python train.py --n_layer=9 --d_model=192 --n_head=6 --n_kv_head=2 --head_dim=64 --d_mlp=512 --vocab_size=1024 --activation="swiglu" --norm="rmsnorm" --norm_place="pre" --norm_eps=1e-05 --positions="rope" --rope_base=2870.0 --rope_fraction=1.0 --qk_norm=true --attn_scale=0.125 --bias="none" --tie_embeddings=false --parallel_block=false --init="uniform" --init_std_qkv=0.0545 --init_std_o=0.0 --init_std_up=0.0545 --init_std_down=0.0 --optimizer="muon" --lr=0.00838 --lr_mult_qkv=0.4 --lr_mult_o=1.41 --lr_mult_up=0.834 --beta1=0.95 --lr_head=0.00546 --warmup_steps=0 --schedule="wsd" --decay_fraction=0.802 --decay_shape="linear" --final_lr_fraction=0.0 --batch_tokens=16384 --seq_len=1024 --doc_mask=true --z_loss=0.0001 --train_tokens=178800000 --steps=10914 --dataset="wikipedia_en"
MLP neurons of a small language model. Each row is named by its layer, matrix (gate and up: input weights) and neuron, and shows model dimensions 96-159. Each number is 128 + 24 x the weight over its row's rms, rounded and kept within 0 to 255. A neuron's up and down rows have the sign that makes its largest values positive.
Before each neuron's rows, "fires on" lists the tokens most often at its 100 highest values on Wikipedia text that the model never trained on.

fires on: "ill", "h", "c", "iss", "uch"
L4.gate4 [160 103 120 115 140 167 116 150  78 149 124 101 109 106 120 162 175 149 118 129 129 110 146 131 151 141 170 172 147 127  88 122 103 139 106 154 181 101 167 164 121 104 128 150 121  99 122 153 135 130 155 125 128 142 106  79 110 115 125 147 143 126 133 116]
L4.up4 [173 174 159 126 100 110 133  76  97 113 117 130  96 153 125  88 167 139 138 129  90 133 129 189 141 113 134 143 129 147 132  99 138 106 143 119 152 132 121 119  94 121 135 160 108 143 146 147 161 149  80 150 116 119 121 135 103 111 120 117 177 147 104  71]

fires on: "ri", "en", "vi", " pl", "land"
L4.gate302 [109 160 115 137 110 126 184 114 146 115 150 163 155 135 140 115  80 146 152 136 110 156  91 138 171 142 106 115 134 128 134 185 116 149 126 122  81 129 114 127 144 104 111 141 132 146  84 125 109 167 109 118 163  84  93 141  95 159 125 140 136 119 143 126]
L4.up302 [148 134 144 114 105 141 168  88 156 110 122 133 138 129 154 100  88 135  93 107  86 127 125  76 174 138 104 118 133 115 103 156 110 121 116 150 125 143 129 109 136 100 131 141 157 158 115  99 110 127 142 123 117 116  87 154 132 150 124  93 133 126 107 153]

fires on: "if", "t", "ward", "ft", "iv"
L3.gate74 [ 72 189 150 132 165 103 101 106  61 158  97 107 145 137  97 117 139 143 168 135 123 104  85 129 110 135 123 124 125 100  84 135 128 107 139 142 115 115 136 127 144 139 127 103 103 132 132 106 138 120 166 113 114 129 125 120 121 143 137 141 156 173  93 138]
L3.up74 [113 110 144 174 127 153  95 131  84 139 155 117 104 152 120 112 133 112 127 134 136 125 141 101 103 138 173 159 112  80 125 151 127 121 138 113  95 116 135 181  91 198 158 114 148 119 151 103 148 129 149 112  97 118 111 123 137  95 102 155  91 116 159 163]

fires on: " =", "===", "te", " National", " U"
L3.gate18 [ 85 143 146 160 120 128 157 150  91 117 125 112 129 132 181 111 116 110 168 122 136 177 114  99 152 136 126 130 160 161  94 112 164 112 136 112 131 126 128  88 134 121 152 105 136 119 120 133 110 148 142 165 132 145 150 110 123 105 138 138 106 108 119 159]
L3.up18 [116 145 114 145 133 155 143 116 126 143 139 124 104 143 175 115 137 123 177 126 101 144 132  99 165 140 114 129 129 134 109 103 139 157 102 115 128 118 144  99 157 135 135 140 130 138  84  91 134 120 180 154 154 135 192 108 154 106 152 156 132  78 143 131]

fires on: "ow", "ust", "b"
L3.gate479 [103 135 119 159 147 145 155 117 148 131 135 165 138 172 131  86 160 118 123 182  87 109  93 152 121 149 127  93 128 126  98 103  99 141 131 136 123 107 173 112 155 125 120 139 143 153 124 120  92 116  86 153  72 134 140 114 147 145 152 141 156 107 164 138]
L3.up479 [133 139 123  91 149 119 159 139 158 153  81 145 129  83 134 159 120 155  85 143  93 126 165 102 118 103 121 146 111 121 110 117  85 136 164 134 152 133 172 122  93 147 149 126  94 143 132  95 107 131 124 130 103 128 140 163 143  85 113 119 119 166 119 124]

fires on: "as", "ess", " and", "es"
L4.gate142 [141  68 135 151 102 113 116 185 109 129 158 149 138 105 152 118 157 121 149 159 145  91 105 134 129  93 117 105 140 116 121 157 143  88  88 123 125 112 128  75 153 153 132 110 151 109 146  95 107 103  82 138 136 104 119 126 105 135 128 103 172  97  87 155]
L4.up142 [134 111 122 150 122 135 112 146 102 121  67 110 153 134 138  93 174 155 126 173 157 153 114 118 149 133 152  83 155  92 141 143 160 134 154 147 122 143 101 106 130  90 114  50  92 107 127 143 139 104  82 151 159 110 157 178  98 130 130 125 121  78 160 141]

fires on: "ar", "os", "at", "p", "ic", "et"
L4.gate85 [ 89 121 110 155 134  77 135 133 131 111 144 163 166 161 123 183 119 129 132  85 101 180 161 132 101 139 151 104 140 108 131 177 126 123 100  87 155 154 142  78 137 142 106  88 141 128 181 117 130 120 127 132 120 128 110 145 126 143  85 158 137 154 151 173]
L4.up85 [142 136 112 124  96  94 142 148  79  93 148  98 155 109 121 122 159 117 112 129 132 156 150 115 144 159 125 122  93 129 136 130 125 145 111 160 140 133 135  97 135 173 163 170 116 109 141 148 163  88 133 151 116 138  98  94 144  98  83 155 124 111 153 145]

fires on: "x", "a", "j", "an", "R"
L3.gate200 [133 138 160 137 172 189 131 145 166 125 127 144 104 161 101 148  99 155 137 144 165 124 158 137 105 131  96 162 134 156 123 144 115  98  98 149 160 135 139  93 132 122 121 130 160 110 134 139 138 145 129 128 176 160 128 136 131 136 120 107 108 162 108 149]
L3.up200 [119 125 127 138 123 117 143 151 120 161  91 134 132 131 131 150 167 119 139 124 110 126 101 106 143 124 130  78 171 114 147  82 161 102  97 100  94  90 109 131  91 116  80  95 132 115 123  84 177 122 100 192 165 127 170 114 162 139  89 105 143 140 151 151]

fires on: "ad", "or", " 2", "pen", "ter", "ate"
L3.gate414 [153 127 120 152 132 130 147 117 164  99 123 124  45  98 154 128 145 162  95 120 146 147 110 113 131  95 100 129 115  76 101 107 113  91 107 147 103  85 135 118 154 146 108  82 163 159 151 105 153 127 116 141 114 127 186  90 136  97 183 137 116 130  88 138]
L3.up414 [134 115 180 110 139 149 150 112 148 125 130 120 107 132 129 140 152  91 172  88 137 135 138  86 128 112 157 125 111 119 101  72 139 148 162  78 103 109  99 131 125 116  98  95 132 120 106 130 144 153 131 162 110 144 114 146 105 173 137 143 167 191 111 154]

fires on: "ust", " cont"
L3.gate96 [121 124 101  88  98 131 120 126 126 134 102 157 123 134 165 156 126  80 169 158 117 101 146 148 140  81 127 112 100 146 113  88 104 149 105 132 111 158 121 111 143 133 107 158 147 145 163  83 139 147 144 150  76 115 136 100 158 142 107 123 141  98 137 159]
L3.up96 [136  69 103 122 132 124 159 148 171 157 103 122 142 109 123 142 150  89 140 139 112 112 155 127 135 116 104 149  97  99 109 122 140 149 131 110 142 118 130 149  82 107 138 117 109 136 109 180 131 156 132 110  92 172 116 155 178 133  72 136 137 154 126 144]

fires on: "ate", "ary", "ory", "ation", "it"
L4.gate511 [152 157 185 139 130 110 152  98 106 122 131 149 104 121 136 140 150  93 109 112 126  88 168 157 137  95 145 134 107  88 120 143 153 154  99 113 105  84 134 129 129 121 121 141 160 162  61 136 158 170 145 103 105 148 105 121 131 129 115 143 130 118 149 120]
L4.up511 [156 134 164 118 146 139 132 110 145 125 158 102 110 120 149 105 115 111 109  80 126 153 134 144 125 164 105 114 101 161 133 113 160 158 161  69 133 103 129 145 127 151 113 135 118 154 144 132 170 146 139 118 154 111 202 114  98 111 136  91  99 114 149 132]

fires on: "ul", "al", "ur", "el"
L4.gate133 [143 147 142 162 127 106 117 118 139  88 125 114 124 111 129 113 141  82 108 108 135 127 161 129 166 144  99 102 112 138 157 124 111 136 140 137 103 119  49 105 127 133 111 144 136 120  84 136 117 129 127 111 133 126 113  87 106 132  68 147 157 120 137 146]
L4.up133 [136  84 111 133 130 134  93 101 140 155 115 132 156 151 132 119 115 147 152 178 188 151 126 143 141 136 133 122 182 140 140 126  93 155 133 105 128 147  96  94 107 165 124 109 131 123  95 133 147  60  99  88 133 139 110 128 104 124 115 164  78 117 147 151]

fires on: "ear", "h", "l", "ip", "oin", "ag"
L4.gate457 [100  98 112 117 136 150 104 128 101 135 100 108 108  94 142 100 125 110 195 120 122 162 168  95 113 151 149 146 155 112 110 159 122 114 108 161 152 133 137 143 107  70 147 123 147 133 141 113 128 128  87 109 149 126 138 139 114 125 112 132 167 146 142 130]
L4.up457 [166 132 132 121 131 153  99 179  99 104 136 139 100 101 125 103 102 110 163 138 185 154 138 143 180 174 141 153 147 135 159 118  99 156 123 140  98 138 130 138 150  97 120 100  70 156 147 154 101 115 152 128 147 111 150 141 142 122 149  86  92 134 147  67]

fires on: "ak", "ill", "h", "t", "g", "d"
L4.gate61 [106 142  46 122 109 154 156 132 128 145 130 124 110 136 138 147 151 150 140 137 118 128 161 140 122 104 128 146 192 136  91 136 134 135 113 115 110 121 133 163  67 136 157 118 120 158  99 114 151  98 140 184 182 125 115 137  83 157  98 118  80  79 150  84]
L4.up61 [108 162 132 120 109 105 115 101 114 143 106 133 117 148 119 141 111 133 134  91 140 155 149 158 176 139 145  79 174 125 118 105  92 128 113 148 106 113 126  98 125 146 116 124 158 131 143 140 152 147 119 129 125  81  87 129 103 131 133 111 136 141 164  91]

fires on: " b", "b"
L3.gate171 [155 128 123 142 139 164 126 144 147 121 132 176 130 167 110 131 147 146 119 145  96 124 138 155 143 115 122 147  98 133  76  97 132 159 128 146 160 148 151 131 129 157 128  68 152 148 148 156 150 118 124 153 114 130 136 126 108 123 152 137 109 139 125 138]
L3.up171 [129 114 118 107 100 100 175 111 120 149 109 128 106 145 125 119  88 137 126 123 105 116 125  71 208 143 106 134  93 116  92 170 103 116 146 135 127 127 135 100 110 107 133 103 173 130  99 148  86 114 149  96 118 137 137 137 100 105 119 150 110 143 103 163]

fires on: "at", "et", "ak", "t", "in", "ou"
L4.gate83 [149 183 142 129 113  90 148 120 147 147 118 134 150 118 131 129 166 137 117 127 118 150 144  88  79 146 117 123 135 150 100 155 141 164  84 106 106 129 138 142 160 156 107 113 161 107 126 173 126  99 150 184 125 113 190  89 129 114 136 124 118 122 152 146]
L4.up83 [120 145 149 132 142 126 120 122 139 150  77 137 130 122 130 130 154 174  96 126 113 153 138 126  87 155 137  88 155 171 117 137 166 101 129 121  94 116 130 157 128 137 141 112  93 146 104 123 115 151  72 121 168 133 111 164 160 133 136 113  72 123 119 103]

fires on: "or", "ctor", "ent", "ter", "er"
L3.gate13 [129 130 171 175 106 133 135 118 150 112 183  95 148  89 103 129 140  78 154 162 144 148 110 132 101 147 147 142 108  81  91 154 170 110 154 136 113  96 144  88 148 136 117 149 133 109 131 130 102 138  90 110 124 132 140 122 141 101 149 142 135 131 116 143]
L3.up13 [ 91 122 139 116 109 162 121  91 159  80 121  67 146 139 109  99 110 138 138 133 128 102 105 135 136 129 143 130 122 146 137 107 161 149 146  90 121 106 111 147 137 121 132 156 124 145 100 151 135 121 150 127 137 128 135 155 155 157 168 111 129 129  89 148]

fires on: " f", "vi", "ul"
L3.gate236 [108 137 123 122 144 111 172 131 146 140 139 147 166 112 155 140  69 111 109 166 133 160 146 126 154 154 122 122 120 123 137 136 106 153 145 133  99 157  86  95 141 128 155 133 111 112 124 160 144 174 137 115  93  92  90 132 116 168 144 165 156 155 125 145]
L3.up236 [118 117 142 106 188 154 128 152 111 141 101 148 145 103 160 140 115 144 156 124 138 133 135 130 141 141 138 139 113 120 114 108  93 177 174 128 141 154  89 128 160 125  91 145 150 137 123 143 162 127 117 147 139 167 110 118 101 189 130 111 123 118 114 100]

fires on: "ed", "red", " med", " found"
L3.gate465 [107 139 123 152 158 144 112  91 142 138 108  87 142 136 121 112 174 138  86 142 115 115  99 148 133 145 107 136  90  77 164 104 172 128 142 150 111 131 136  88 132 106  62 150 153 140 133 124 129  98 150 110 169  84 147 124 119 122 137 153 112  95  84 136]
L3.up465 [ 94 113  80 135 153 183 120 124 133 131 129 114 118 165 161 100 104 142  84 138 122 124 129 177 107 143 123 177 100 112 118 162 163 110 113 150 147 173 139 143 138 115 118  94 181  93  96 160 111 162 142 100 131 135 177 154  85 148 136 158 120  86 123 124]

fires on: "ens", "iv", "et", "os"
L4.gate329 [106 138 143 100 157 120 174 161  81 143 161 159 148 123 135 161  93  93  88 111 161 133 130 117 169 114 171 162 161 145 143  91 128 104 122 119 129 125 147 131  91 135 131  84 145 130 124 136 160 114 101 140 131 129 113 151 119 124 113 130 144 118 136 149]
L4.up329 [142 121 118 128 107  75 161 131 120  96 146 105 120 106 114 139 134 163 122 169 143 130 148 119 148 138 163 101 137 119  96 115 151 130  88 146 143 127 141 128  82 161 119 135 132 134 156 147  92 129 169 116 114 120  95 119 117 115 148 156 116 103 133 132]

fires on: "e", "o", "et", "t", "m", "if"
L4.gate183 [121 144 120 118 161 156 158 104 148 156 112 145 119 105  78 112 109 159 123 112 116 112 159 113 113 156 157  98 119 107 138 164 119 117  88 133 146 140 132 119 137 157 114  84 127 137 153 101 133 159 149 148 127 141 165 151 122 124 107 108 129  78 168 139]
L4.up183 [175 137  99 156 120 128  99 116 132 102 127  91  98 139  97 104 116 151 145 124 110 124 173 142  94 111 135  95 159 181 144 145 130 137 112 164 140 147 107 158 117 138 149 146 115 137 154  98 135 169 117 114 113 158 118  90 124 117 108 116 148 128  89 125]